config.yaml
num_hidden_layers: 10
hidden_size: 512
num_attention_heads: 8
num_key_value_heads: 4
head_dim: 64
intermediate_size: 1344
vocab_size: 51679
hidden_act: "swiglu"
norm: "rmsnorm"
norm_place: "pre"
norm_eps: 1e-05
positions: "rope"
rope_theta: 10000.0
rope_fraction: 1.0
qk_norm: false
attn_scale: 0.125
bias: "qkv"
tie_word_embeddings: true
parallel_block: false
init: "normal"
init_std_qkv: 0.0158
init_std_o: 0.0
init_std_up: 0.0158
init_std_down: 0.0
optimizer: "cautious_adamw"
learning_rate: 0.000841
lr_mult_qkv: 0.5
beta1: 0.9
beta2: 0.95
lr_head: 0.00464
max_grad_norm: 1.0
warmup_steps: 202
schedule: "wsd"
decay_fraction: 0.94
decay_shape: "square"
final_lr_fraction: 0.0
batch_tokens: 131072
max_seq_len: 1024
doc_mask: true
train_tokens: 1064000000
max_steps: 8118
dataset: "wikipedia_en"
MLP neurons of a small language model. Each row is named by its layer, matrix (gate and up: input weights) and neuron, and shows model dimensions 0-95. Each number is 128 + 32 x the weight over its row's rms, rounded and kept within 0 to 255. A neuron's up and down rows have the sign that makes its largest values positive.
Before each neuron's rows, "fires on" lists the tokens most often at its 100 highest values on Wikipedia text that the model never trained on.

fires on: "\n\n"
L4.gate957 [128  64 108 197 183 128  95 158 153  55 111 115  94 161 127 137 154 151 180 137 140 125 122 111 151  92  81 105  97 156 182 111 161 133 124 119 152 184 149 189 187 126 157 107 109 115 136 120 114 103 177 115 162 118 113 127  34  86 129 151 149 172 113 120 151 112  93 150 135  90 120 106  79 154  99 119 150  93 161 140 133 127 116  90 154  97 126 134 194 127  98  92 158 152  70 107]
L4.up957 [ 75 113  71 152 126 118 103 153 162 118 142 118 143 131 160 158 124 159 113 136 155  69 133  97 221 168 124 121 135 156 158 123 159 150 152 102 186 197 158 146 125 151 139 142 120 133 125 153 119 153 142 114 176  93 112 135 114  90 113 131 141 136 172 159 189 120 109 143 119 159 121  91  66  69 135 133 122  81 128  90 123 157 167 149 127  97 154 139 134 115 109  86 123 142  88 128]

fires on: "\n\n", "\n"
L4.gate293 [ 89  51  94 170 159 129  92 155 138  67 132  75 141 124 122 167 160 154  74 186 113  92 154 137 169 137 121 151 156  69 151  85 177 149 122  95 189 148 122 162 139 144 137 136 118 118 198 135 148 127 140 133 171  95 112 112 122 116  78 139 119 154 199 167 153  99  80 125 129 120 122  68  62 106 107 159 125  91 110 135 101 118 135 100 118 112 185 121 137 163 147  68  74 114 112 177]
L4.up293 [107  80 125 177 130 102  98 189 184 123 153  92 109 133 157 154 147 165  91 144 150  75 122 108 213 134 114 107 134 110 188  91 159 130 124  92 200 175 172 165 143 115 142 116 158 104 184 177 121 114 139  97 186  97 125 112  82 103 108 127 124 139 179 140 206 107  90 149 110 134 118  70  69  95  92 148 129  91 150 125 136 130 153 123 117 101 145 121 152 157 117 111  91 145 111 164]

fires on: "0", " | ", " as", "; ", " more than"
L6.gate614 [ 92 136 135  60 166 122  69 110 172 165 177 128 109 163 154 148 131 132 170 154 100  77 184 142 154 114 157 136 104 124 104 136 118 165 163 133 113 185 123 171 113 197 134 128  83  92 141 138  70  83 126  95 151 187  82 135 134 197 117  54  74 179 103  84  97  87 135 149 128 155 101 122 168 118 109 180 155 118 114  54 165 130 145 104 117  59 165 161 139  77 159 119 118 102 166 129]
L6.up614 [129 201  93 119 154 142  80 124 166 122 164 101  78 190 148 145 118 152 128 151 164  49 111  85 142 105  73 124 150 122  77 156 128 115 159 104 159  92  90 132 118 158 135  85  88 141 164 132 106 135 182 129 139 164 118 147 154 149 123 101  79 125 111  92 172 165 196 152 149 174 191 108 148 171  55 130  84 123 157 118 175  54 109 102  98  65 139 178 147 118  80 118 218 129 155 139]

fires on: "\n", ".", " | ", "–"
L5.gate293 [107 171 190  53 154 187 175 146 140 166 172 140 158 158 114 127 158 131 133  99 122 126 129 156  73 131 149 133 171 165  89  79  67 180 134 153 162  97  76 150 128 114 125 191 131  79  85 145 135 191 137 116  92 102 119 164  75 153 124 110 146 128 160 135 171 176 136 109 100 171 119 139  88 117  99 162  98 138 124 175 160 134 145 176 115 120 139 138  93 103  75 200 119 131 115  49]
L5.up293 [146 114 139 132 146 168 182  90 113 217 153 126 130 154 150 115 121  80  95 141  97 114 114 166 103 167 143 105 117 122 103 130  84 154  99 135 147 153  98  91 146 160 107 181 162 179 153 188  82 177  71 141  84  80 111 124 195 142 111 116 130 181 142  82 209 175 140 190  81 148 108 106 102 177 118 130 134 146 134 152 153 112 133 154 102 133  95 189 147 156 104 106 123 124 119  89]

fires on: ":"
L5.gate671 [122 117 149 163 101  90 120  98 187  92 140 177 163 120 125  86 123  89 134 143 138 138 131 115 135  86  79  82 180 144 168 111 130 110 144 115 136 144 121 113 103 143 171  97  94 187 131 133 138 110 126 177 164 167 126 141 154 122 128 116 120 143  74  99 210 158 155 204 112 170 156 116 129 116 142 114 160 115  55  46 102 163  77  95  63  95 144 106  83 138 113 155 123  87 170  91]
L5.up671 [141  77 142 133 124 145 155 135  86 173 115 174 108 130 134 164 142 134 100 104 148 143 149 161 140 106 113 165 109 109 166 137 116 163  85 146 137 153  50 155  99 171 151 111  93  52 125  85 107 111 160  82 130 123 125 135 171 133  94  92 165 108 135  58 135 161 125  91 113 120 108 124 116 143 172 129 130 189 120 112 135 162 128  76 168 148  80 123  78 154 174  91 114 139 159 132]

fires on: " | ", "–", "4", "; ", "."
L4.gate1139 [113 149 105  66 139 120 171 137 153  92  84 127 174 160 137 109 116  88 154 131 109  69 158 126 134 152  96 135 198 118  84 127 133 103 104 139 163 111 190  96 171  60 135 113 108 196 125 139 118 118 156 225 119 160  85  66 122 125 136 126 140 158  77 156 111 108 115 191 104  69 161 151 149 172  93 185  88 158 157 139 102 109  61 182 183  88 148 113 140 120  99 149 104 210 185 125]
L4.up1139 [128 141 128 109 206 131 125  60 122 145 127 146 145 129  95  87 159 159 160 162 131 161 112 104 145 148 135 137 128 136 174 180 131 142  87 151 123  63 107 197 155 135 163 131  70 113  97 141 162  88 169 114 195  99 125 205 162 127 145  90 172 154 128 154 114 112 157  94 160 104 118 101 126 206 133 128  73 106 148 171 175 104 152 124 188 150 122 121 155 135 110 134 152  69 105 138]

fires on: "av", " | ", " | — | —", "v", "; ", "ad"
L5.gate823 [ 97 104  75 126 172 112 166 111 134 116 139  84 137 116 130 103 148 186  95 148 147 135 114 130 100 103 113 127 103 147 109  91 186 141  74 110 127 152 134 125 119 126 160 124 172  97  88  47 120 109 156 105 170 142 173 148 116 139 165 172 172 169  74 125  97 140 153 113 102 129  76 124 125 151 109  97 154 140 164 115 129 116  88  54 139 121 154 105 208 133 109 193 148 174 118  68]
L5.up823 [150 189 141  89 122  94 162  58 118 144 132 150  82 116 158 115 171 131 126 151 123 108 170 121  94  99 181  84 124 145 113 148 128 104 165 154 138 121  52  96  82 150 174 140 123 108 115 140 115 158 208 172 185  92 123 134 212 126 120  96 146 162 165 137 155 148 102 127 169 101 110 122  39 150 148 204  88 101  75 102 113 156 126 153 162 189 117 100 165 101 134  91 170  94 125 121]

fires on: "\n\n", "\n"
L4.gate83 [125 122 127 203 169 167  77 159 155 124 106 146  92 123 164 180 115 138 125 129  97  51 167  68 172 129 155 178  95  77 152 158 158 123 109 108 167 137 141 169 138 108 139 102  95  87 168 120 157  91 140 107 172 113  93  93 145  62  94 120 156 118 197 105 175 104  94 121 119 116 101 109  94 109  82 145 101 125 102 150 142 104 124 157 134  95 146 149 159 168 120 106  97 126 102 113]
L4.up83 [148  73  82 140 151  93  87 150 165 129 151  69 128 125 176 155 128 158 110 176 165  91 110 104 198 107  85  85 148 135 157  89 187  95 175 120 217 189 143 148 161 124 126 127 114 166 149 170 124 163 122 110 144 116 150 124  81 122 122 135 120 145 182 186 193 102  93 108 122 105 110  68  78 117  93 141 139  92 123  83 113 122  99 103 117  96 147 130 131 130 169 129  80 165 120 123]

fires on: "0", " un", "6"
L4.gate341 [105 115 120 117 153 126 102 189 151 102 200 109 152 172 122 130 129 101 138 146 160 101 125 126 100  83 173 144 119 117 107  93 111  96 182 153  96 159  75 153 115 145 185  83 142 112 171 135 149 140 128  92 111 193 133 112 179 141 131 155 165 192 172 171  80 106 136  95 146 146 142  65 129 150 121  99 105 103 151 100 192 164 157 127 103 119 120 100 112 153 127  73 206 144 119 114]
L4.up341 [ 82 109 137  83 193 126 138 100 131 140 130 139 181  89  99 165 108 118 119 123 175 149  90 128 198 100 132 142 137 116  83 144 189 182 117 148 177 143 121 121 131  65  57 170 162 163 101 117 150 147 108 164 164  94 109 141 133 170 109  94  94 140 139 145 107 125 150 149 144  97 179 177 150 147  80 175 112 138  88 172 157  68 144 169 114 156  90 205 185  49  82 145 140 130 144  93]

fires on: " un", " Un", "st", " Port", " to ", " | Un"
L6.gate305 [150 109 160 155 153 153 108 174 126  91 192 155 106 191 170 130 142  97 185 167 160 132 110 148 114 114 138  74  93 172 103 114 131 114 168 153 134  84 143 155 124 158 140 103  93 102  76 106 105 161 122 149 126  87 176 149 164 122 132  80  75 152 146 160 107 154 130 153 147  87 168 116 133  99 115  79 141 123  96  92 157 109 164 135 131  89  69 121 100 131 164 103  75 166 126 155]
L6.up305 [200 157  51 139 103 114 155  81 116 128 159 148 136  90 126 167 126 110 124  61 168 132  98  91 122  90 139 137 154 124  88 160 106 121 146 158 129 154  80 114 138 139  97  94 192 119  63 171 113 153 142 152 132 142 146 135 103  99  80 172 147 115 103  87 105 117 140 177  83  94 158 128 132 171 142 173 129 129 193 182 138 144 108 150 100  90 104  83  59  42 124  91 150 223 142 176]

fires on: "\n", "\n\n", " In addition"
L4.gate459 [182  82 105 107 121 162 136 193 152 106 153  70 102 188 121 157 112 172 158 160 113 131 131  99 151  74  48  99  88  99 215 104 160 164 203 133 153 179 168 169 136 164 147 105  88 141 148 147 119 122 153  66 159 119  95  73  77 137 105 154 137 168 140 135 129 170 111 114 129 117 143  92 101 132 136 124 193 105 127 135  94  99 118 129 133 137 132 120 190 145 126 168 128 135 129 128]
L4.up459 [144  56 157 175 154 122 143 168 177 115 114 106  73 127 150 174 161 127  82 165 121 115 136 143 205 141 125 125 149  72 154  87 149  84  98 101 159 132 153 146 117 132 137 113 129 113 176 166 161 115 139 139 151 109 140 107  92 111 125 143 131 159 155 120 139 118 145  80  82 122 121  73 111 111 131 185 139 111 112 139 142  96 142 144 129  89 136 177 126 154 147 139  87  75 165 198]

fires on: " and", " or", ","
L5.gate1111 [ 78 142  57 155 161 102 127 186 157 123 173 153  93 101 106 120  87 119  86 132 150  83 126 132 130  83 105 101 188 102  62 123 146 127 146 113 141 130 192 119 129 124 148 110 228 148 130 112 116 112 152 168  50 181 183  95  84  66 137 141  90 119  84 111  97 167 129 147 134 187  93 115  85 131 137  91 140 133 150 115 170 127  75 134 110 124 114 114 111 110 172 118 121  94 141 116]
L5.up1111 [160  78 184 169 169 142 100 130 123 153 169 153 172 113 132  51 141 115 115 121 119 121  90 106 108 101 104 132 163 133 132 132 169 162 135 140 129 125 111 118 116 156 100 142 105 166 142 133 138 110 144 144 125 178 177 139 137 157 143 202 144 148  91  79  91 202 124 135 100 160 131  89 119 135 172 125 101 196 143 133 101 136 127 188 135 140 168 142 190 116 173 115  93 122 155 107]

fires on: "\n\n", "\n"
L4.gate664 [100  77 103 159 164 140  76 175 165 122 150  88 111 118 163 178 129 180 110 144 152  83 102  92 186 112 122 134 135  91 166 103 174 137 147  88 204 179 164 166 152 131 118  88 113 125 169 151 112 125 161 107 154 108  98 107  65 112  79 127 146 167 178 137 164  86  65 160 114 132 114  84 102  87  78 156 132 125  97 105 117 129 159 146  97  70 171 141 157 140 127  80  83 182  98 136]
L4.up664 [ 99  88  95 162 120 119  95 172 179 106 157  96 130 154 176 185 120 175  72 160 146  75 122  91 185 141  90 130 142 116 177 102 160 106 146  85 203 188 161 180 148 136 147 120 116 147 182 158 113 129 155 110 159 101 112 120 106 109  82 122 122 163 182 148 201 125  84 135 126 116 125  78  83 107  92 136 143 108 114 105 112 114 143 135 115  88 124 121 166 147 115  84  96 165 119 147]

fires on: "===", " ===", "==", ") ==="
L5.gate1058 [116  76 108 106  86 137  97 128 176 101 188 103 142 137 124  97 166  80 143 136 138 157 166 104 151 184 149 142 119 128 131 113 128 104 126 133 168  92 190 144 148  90 140 125 145 141 113 152  92  94 121 161 192 150 188 167  63 136 140 140  71 118  93 128 219 129 110  92  60 120 104 173 149 113 121 140 111 130 149 155  83 144 162  71 101 144 117 132 113  87 159  97 147 137 171  84]
L5.up1058 [145 109 102 133  99 178 113 152 139 100 141 134 131 124 105 124 109 117 175  76 100  93  96 185 139  92 114 119 169 112 120 113 113 183  72  84 126  92  97  79 115 108 146 160 144 101 119 118  45 152 123  93 110 109 133 110 100  91 114 182 100 112 140 142 121 111 137 115 138 204 119 131 127 103 142 110 112  86  21 126  95 101  99  93  69 137 110 148 178 175 142  94  52  78 180 150]

fires on: "===", " ===", "==", " established"
L4.gate619 [193 106 141 179  43 144  90 109 176 132 116 147 141 112 123 102 118 172  89 125  89 156 128 111  95 178 154 161  93 157 168 127 123 136  98  97 121 182 176 108 140 144 158 136 138 138  46  96 131 125 147 134 174 149  87 166  98 150  98  99 134 141 115 110 144 122  90 116 114 166 153 201 178 142 148  90 133 154  28  98  37 106 129  99 130  98 175 154 146 108  96 152 128 145 192  92]
L4.up619 [176 114 104 130  66 124 213 206 119 137 153  83 190  84 125  89 115 133 121  72 110 108 156  75 167 148  91 138 128 125 113 187 112 171 156 155 160 133 112  80 151  90 135 125 122 128 176 152 123 139 124 107 142 120 172 122 138 122 130 127 164 136 130 159 102  72 183 130 143 143 123 148  87 148  96 116 146 167 143 132 159 149 115 141  86  95 131 158  98  95 133  77 182 129  92 118]

fires on: ",", "s,", "s and", "ers,", " and"
L6.gate876 [ 89  81 151 208 122 116  62 101  84 122  91 128 157 108 133  99 205  91 138 138 122 109 114 101 161 121 108  59 124  83 107 119 167 118 145 133 122 125 140 135 160 142 114  96  83 103 141 111 139 137  65 109 221 185 125 126 134 135 155 128 129 116 110 131  52 160 145 116 134  87 156 130  79  84  77 168 132 107 138  90 130 125 105 149  96 128  61 140 178  97 121 138 158  88 137 164]
L6.up876 [105 166 108 124  94 171 135  89  93 128 140  70 110 160 125 123 122 167 148  91  84 125 158 162 137 121 122 111 145 134 152 102 149 173  84  99 116 108 102  66 106 147 188 124 176 143 129 120 120 104 121 240 153 138 172 111 163 158 131 103 126 114 114 165 178 119 120 117 105 126  83 155 175 182 126 126  85 139 124 179 148 181 117  92  86 118 138 121 172 112 128 111  97 147 117 129]

fires on: " and", "ed and", " and was", ", and", "-"
L5.gate589 [ 54 124 102 165 143 146  96 116 167  75  80  58 146 151 154 124 135  91 137 170 131  79 108  69 203 122  71 155  59 137 130 124 119  88 126  92  85  97 144 159 184  84 159 142 188 149 113 120 147 120  93 150  98 112  90  76 109  83 126 167 127 111 132 131 154 141 103 112 111 149 114 100  97 129  96 125 146  55 147 106  95 141 164 114 199 107 123 117 107  97 140 169 119 134  80 167]
L5.up589 [114 123 119  68 170  72  82 146 144 114 124 139 177  67 136 109 103  94 135  97 134  98 119 148 112 184 115 135  68 148 126 142 176  75 155 141 108 139 155 124 153 130  90  98 139 142 184 157  76  88 129 142  89 150 134 106 161 150 182 136 163 129  85 108 124 131  79 122 148  74 195  51  90 123 164 165 164 181 114 156 153 151 129 170 131 180 106 163 138 148 104  95 149  95 157 194]

fires on: " ===", "==", " ==", "\n\n", "==="
L6.gate1113 [ 82 136 119 162 145  62 161 123  82 157 156 199 102  97  98 133  86  64  99  91 155 148  42 144 130  75 167 120 170 180 128 116 136 146  53 116 167 165 212 127 168 112 137 121  59 149  88 119 123 129 108 185 118 146 113 157 119  86 126 118 144 175 115 134 133 110 149 120  68  94 130 151 100 143  89  84 109 133 128 100 102 112 136 145 126 104 138  79 133 121 115 110  66  90 116  96]
L6.up1113 [154 125  41  77  68 110 111 177 142 142  85 152 120 149  79 104 110 100 116 155  98 155  99 105 135 128 164 160 109 121 103  66 107 159 164 118  91  99 149 130 167 142 169 135 168 121 148 159 168 125 101  89 100 154 157 136 132 119 192 148 124 127  45 127 123 106 149 133  97 137 145 143 129 112 134 136 142 160 151 135 112 125  95 112  15  99 131 112 144 120 127 111  59  80 148  66]

fires on: "-"
L5.gate1283 [124 150  71  94 174 121  98 132 132 125 125 152 174 118 117 165 155  86 180 122 141 136 171 128 133 145  58 115 112 125  76 130 134 150 176 149 121 146 113 163 106 124  80 161 175  52  95 116 133  70 165 162 159 131 116 101 177 173 105 161 159 143 120 142  95 123  92 131  86 108 169 119 163 114 155 184 155  94 147 136 110  81 113  96  92  93 115 151 105 172 162 180  99  80 167 104]
L5.up1283 [ 92  65 113 151 142 145 157 140 128 158 122 158 116 138 132 159  57 153 123  97 169 113 116 149 128 134 145  98  70 187 110 114 118 129  81 141 135 135 130 133 100 107  99  54 100 102 141 155 106 116 141  75 138 177 154 134 142 131 101 157 107 126 125  60  92  97 134  97 104 126 107 190  68 125 177 177 139 128 103 147 101 110  80  60 128 148  90 107 147 111 150 114 136 155 155 139]

fires on: " and", "-", ",", " &", "T"
L4.gate10 [123  71 139 136 200 171 126 119 152 167 127 192 110  68 134  80 134 121 174 136 119  75 113 126 119 145 100 105  82  58  54  61 170 130 147 134 171 150 139 145 137 203  79 181 145 161 156 125 132 130 169 182 123 126 121 160 168 123 212 182 205 126  79 151 160 152 131  93 101 192 132 126 114 153  92 123 172  73 169 139 128  78 123 163 117 121  94 167 116 127  92 154 143 130  92 167]
L4.up10 [174 122  97 104 164 184 133  96 114 116 138 133 113 109 144 138  66 127 145 118 134  93 114 117 130 120 152 118 129 117 116 104 147 168 139 115 147 107  33 143 144 150 135 161 181 136 155 106  89 133 149 161 130 136  94 115 117 111 187 143 164 202 123 113  65 140 150 154 128 134 111 133  73 127 117  81 195 154 104 114 110 132 169 142 116  92 156 120  63  97 137 158  75 109  73 131]

fires on: "\n\n"
L4.gate1165 [103 139 108 202 144 168 115 130 158 137 124 163 127 153 157 181 160 133 103 117  81 119 218 132 153 119 124 173 124  99 165 119  80 172 104  69 132 135 109 159  77 119 150 188  78 119 160 124 140  93 113  91 120 157 168 107  91 165  95 129 145 139  85 132 104 130  97 164 158 126 174 148 112 128 114 116 108 116 131 158 122 114  83 110  94 142 107 174 136 177  96 106 118 124 140 124]
L4.up1165 [ 86 104  76 106 101  70 123 193 177 127 117 179 102 108 172  60 133  89 130 103  96 107  68 118 179 140 121 128 115 170 129  99 108 168 205 108 141  95 166 174 102 148 153 111 139 153  79 164 132 139 173  92 146 136 135 179 163 137 186 150 172 143 130 160 140 103 138 171  97 107 134 142 117 179 138  82 194 141 161 156 186 123 192 154 117 138 120 153 195 126 108 135 101 194 130  85]

fires on: "==", " began", " ==", " started", "==="
L4.gate622 [187 119 146 121  76 145 110 101 158 140  99 117 102  78 171 139 101 140 129 109 135 140 114 150 131 119 118 176 145 110 132 124 105 139 186 124  95 130 166  76 159 140 150 126 139 102  88 104 124 141 111 116 110 126  75 147  42 103 160 106 160 156 109 158 146 190  77 174 189 215  95  99 114 127 134  81 109 170 143 111 108 137 120 148 117 138 107 163 147 146 141 166  59  84 171 132]
L4.up622 [107 109 134 138 104  76  91 116 101 102 106 158 124  78 130  80 134 139 152 195 121 154  95 159  95 151  40  98 151 107 115 178 124 156 137 133 167 117  97 107 148  76 211 180 173 146 146 206 158 110 136 117  72 139 131  67  81 121 149 108 193 185 117 104 124 146 151 126  61 124  83 143 109 116 118 105 146 126 124 154  88  69 126  82  78  93 105 105  95 138 147 127 114  87 140 110]

fires on: " un", "1", "–", "-"
L4.gate37 [123  73 100 128 153  76 127 142 182 111 118  86 149 158  73 183 107 121 112  98 163  93 144 129 133 137 119 117 162  98  97 107 102 103 109 160 145 105 112 145 145 117 105 137 111 144 196  87 147 128 166 168 156  95 126  92 151 182 140 115 106 106 190 122 141  99 174 105 133 166 149  97 103  79 131 126 157  28 136 163 177 111 203 191 136 167 170 120 138  87 143 194 135 174 161  95]
L4.up37 [118 132 161 123 157 129 138 172  76  95 102 129 172 167 167 147 103 143 125 121 137 177 104 180 194 107 125 175 142 191  99 109 145 164  77 141 113 186 136  81 156 133 142 128 124  78 144 103  64 121 139 104 115 127 191  89 128 114 171 113 125  62 141 127 157  61 193 120 140 139 138 112 111  88  17 146 125 100  70 128 115 137  55 110  76 113 132 102 137 156 196 122 155 142 148 171]

fires on: " and", ",", "es and", ", and", "s and", " or"
L5.gate1121 [ 92 144 116 156 155  95 114 137 143 164 159 110 103 122 156  71 168 104 113 145 126  85 134  74 208 135 132 102 156 102  99 119 131 133 145 102 103 121 165 165 173 111 131 118 160 107 110 138 181 171 138 125 124 145 163  60 133 115 193 170 162 177  84 114 119 161 166 132  87 160 183  67 131 132 167 123 120  74 158 144  93 137 120  93 137 164 139 114 121 110 135 181 136  79 147 120]
L5.up1121 [ 89 100  83  90 112 136 111 164 102 170 111 142 117 108 139 115 167 134 110  92 109 108 107 111 156 111 162 105 154 126 112 134 141 187 168 151 122 156 136 104 123 103 114 106 128 144 154 115 140 187  90 170 101 158 114 130 127 135 220  59 178 127 104 131  95  70 135 111 168 155 124  94 161 194 171 113 151 192 158  99 107 107 167  99 136 143 111 128 119 166  50 120 155 164 142 113]

fires on: " is", " was", ":", " was the", "s:", " is the"
L5.gate1341 [139 126  57 116 112 127 114  68 158 106 114 182 142 117 113 174  89 135 125  70 183 122 146 117 130  99 165 109 106 197 123 143 124 168 121 110 114 118 128 157  93 102 115 131 144 147  98 112 149 109 110 152 139 107  92 130 119 139 143 155 114 133  77 143 154  96  86 128 107 158 108 159 116 147 138  91 100 135  75  63  74 108 120 103  98 191 176 142 142  90 130 129  75 162 167 166]
L5.up1341 [159 141 140  68 121 101 203 166 131 149 103 115  72 106 141 164 162 140 105 158 149 153 167  98 134 129 152 128 123  82 159 152 135 116 133 146 153 143 139 119 129 104 148 114 114  87 114 141 150 112 146 136  74 140 128 177 156 149  86  90  84  74 125  80 127  68 116 120 146 189 168 102 115 130 172 155 161 100 126  64 128  95  95  76 197 166 114 134  64 168 167  78 120 158  85 165]

fires on: "\n\n"
L4.gate670 [137  92 121 199 126 110 102 116 132  65  86  84 174 155 125 199 155 139 113 163 141  99 173  94 113 113 101 166 100 105 169  68  95 135 114 116 139  95 163 141 165 119 165 145  91 110 197 155 165 111 146 115 178 100 121 144 113  79  69 101  83  95 147 134 141 161  91 137 226 136 152 108  97 162 153 124 102 121 116 113  68 139 172 123 115 124 162 141 173 140 120 148 120 168 111 153]
L4.up670 [145  84  40 141 101 143 135 143 198 120 105 141 170 163 137  91  79 111 118 143 183 109 107  95 140  94  98  93 117 140 152 130 141 106 127 109 150 132 149 117  94  98 140  76 156 163 139 119 168 135 187 145 175 127 130 107 175 138 135 156 187 141 180 129 173  95 149 125 125 152 165 107 101 102 134 130 124 108 138 143 172 158 114 167 195 111 161  77 122 146 148 128 135 172 181 101]

fires on: "; ", " | ", "ener", " oper"
L4.gate1255 [168  95 106 133 138  95 166 103 160 104  82 122 149 151 123 108  96 146 106 120 111 134  89  96 127 133  92 135  95  92  94 102 146 109 111 139 108  87 157 135 139 108  71 184 128 126  93 119  91  93 151 119 129 147  73 135  91  73  96 164 100 133 143 147 147 115 157 150 102 132 139 181 167  99 110  92 124 158 207  78  87  94 103 122 168 152 130 172 142  99 102 144  98 138  62  68]
L4.up1255 [134 162 140 143 169 182 137  86 156 154 145 119  99 162 186 152 116  80 153  68 105 121 168 154 170 129 117 166 173 151 145 113  96 160 133 149  79 141 100 115 126 143  95 161 157 115 143 104 171 120 162 119 146 138 111  90 126 130 122 140 129 123 132 150 100 126 119 159  80 180  93 139 119 105 133 128 172  97 132 121 139 111  87 143 112 142 112 135 167 126  91 144 145  47 131 166]

fires on: "\n\n"
L4.gate699 [ 72  82  90 151 151 157  74 186 161  92 145 137  90 142 138 138 141 151  80 145 161  89 131 132 179 117 107 147 123 135 185 129 113 150 135 126 168 172 133 166 111 148 164  97 122 104 183 142 133 143 148 122 180  65 130  76 107  85 105 141 148 168 158 162 163 113 101 156 135 116 115  70  31 117 136 133 167  70 128 151 128 169 128 135  88 105 133 153 107 176 103  76 110 115 119 139]
L4.up699 [ 87  90  84 163 118 114 102 184 184  96 122 146 105 128 122 157 138 141  63 135 155  99 139 120 209 122 115 133 113 149 202 130 116 151 154 103 185 184 158 173 130 158 177 115 125  99 153 157 140 131 175 110 182  58 105 125 108 113 124 124 169 163 148 163 175 112 130 152 151 142 117  85  32  99 159 132 146  56 130 129 127 169 154 141  99 101 116 166 151 151  74 108 124 124 130 147]

fires on: " ==", "==", "s==", "==Career statistics=="
L6.gate809 [138  53 141 125 121  74 130 162 136 129 173 175 213 147 159 140 106  85 115 157  96 105 165 149 153 147 128 159 163 112 116 115 138 144  96  83 111 155 167 113 156 166 172 114 105 165 183 139 163 101  75 183 155 111 114  96  56 134 176  99 149 151 129 146 151 173 131  95 133 127  96 136  93 175 189 173 153  83 160 144  85 150  95 121  83  71 135 139 142 206 146 147  92 152 146 155]
L6.up809 [ 97 104 102 180 159 184 104 137 175 123 118 128 128 135 118 141 119 119 111 130 167 154 151 172 180  85 177 122 111 140 116 133 183 191 102 145  87 120 153 148 131 137 118 159 139 194 125 104 158 102 117 129 115 132 174 130 112  22 170  67 154 119  91 157 183 139 137 114 110 146 162 167 134 174 164 158 201 116 131 170 100 127 115 133 120 140 158 142 156 188 127  78  45 130 172  53]

fires on: "\n\n", "\n"
L4.gate991 [106  60 114 120 137 135 132 137 172  93 161 120 131 185 159 151 105 215 145 109 121 110 114 144 161 146 124 150 134 130 207 159 119 147 106  97 164 180 170 196 150 163 112  19 105 112 184 118 155  51 173 111 170  82 116 144  98 142  63  74  85 134 128 152 134 131 134 153 122 167 139  85  86 147 142 174 175  88 123 103  71 174 103 164 123 160 146 131 138 135  69 152 139 131 143 161]
L4.up991 [ 99 109 160 141 161 154 124 190 126 148 153 100 120 112 144 154 108 120  56  88 199  75  76 117 161 178 109 155 141 114 147 117 179 176 135  98 152 182 149 152 129 145 130 145 119 149 199 191 168 162  98 107 166  51 152 117  93 115  93  97 158 162 181 112 128 118  92  56  81 110 164  91 120 115 174 131 164 101 104 152 175 192 142 117 134 112 129 169 132 181 177 125  76 142  91 167]

fires on: ".", " (", "mad", " At"
L5.gate886 [159 167  86 132  96  83 181 127 196  91 122 106 145 158 127 141 159 132 100 161 130 115  89 123 162  99 118 146 161 164 106 112 146  89 109  81 163  90 172  83 110 138 132 105 100 126 140 111 153 176 151 164 105 161 171  83 109 121 153 123 136 145 144 102 218 170 184 139 126 152 159 100 155 209 124 172 142 119  88 107  82 113 161 143 149 172 126 129 189  89 175 107  86 153 147 142]
L5.up886 [157  90 128 128  87 195 110 115 105 156  73 136 126  58 153 147 110  81 111 125 151 115 126 138 114 140 150 116 133 109  52  94 164 114 170 134 166 128 154  95  71 170  78 135 200 128 105 136  95 122 179 131 156 108 156 129 115 118  91 119 156 126 155  98 169 136 115 177 193 111 162 145 181 165 134 146 121 187  73 119 135  96 145 116 116 147 112  76 114 113 117 120 152 131 174  87]

fires on: ".", " public"
L4.gate704 [123 151 113 117 133  97 142  92 146 119 144 140  71 160 131 127 167 104  98 116 135 138 134 152 126 117 130 156 145 152 121 103  81  46 122  58 175 109 159 154  86 116 117 103 102 135 125 173 140 122 141 119 131 102 152 157 142  92  57 130 126 141 132 131 134 109 156  92 158 109 146  84  95  92 101 141  67 169 174 175  73 101 146 170 165 155  96  84 106 110 139 116 135 128  82 135]
L4.up704 [158 146  78 159  37 123 124 124 115 127 103 119 108 188 122 156  47 126 105  91 126 118 171 129 119 150 159 120 195 102 182 144 139 173  79 105 100 127 124 132 134 143  43 175  98 178  83 166  85 165 128 151 160 119 178 173 188 159 127  81 100  90 149 117 155 110 153 151 179  81 140 126  99 190 101 126 100 151  97 105 111  81  42 154  72 113 156 200  76 174  93 163  90  85 118  69]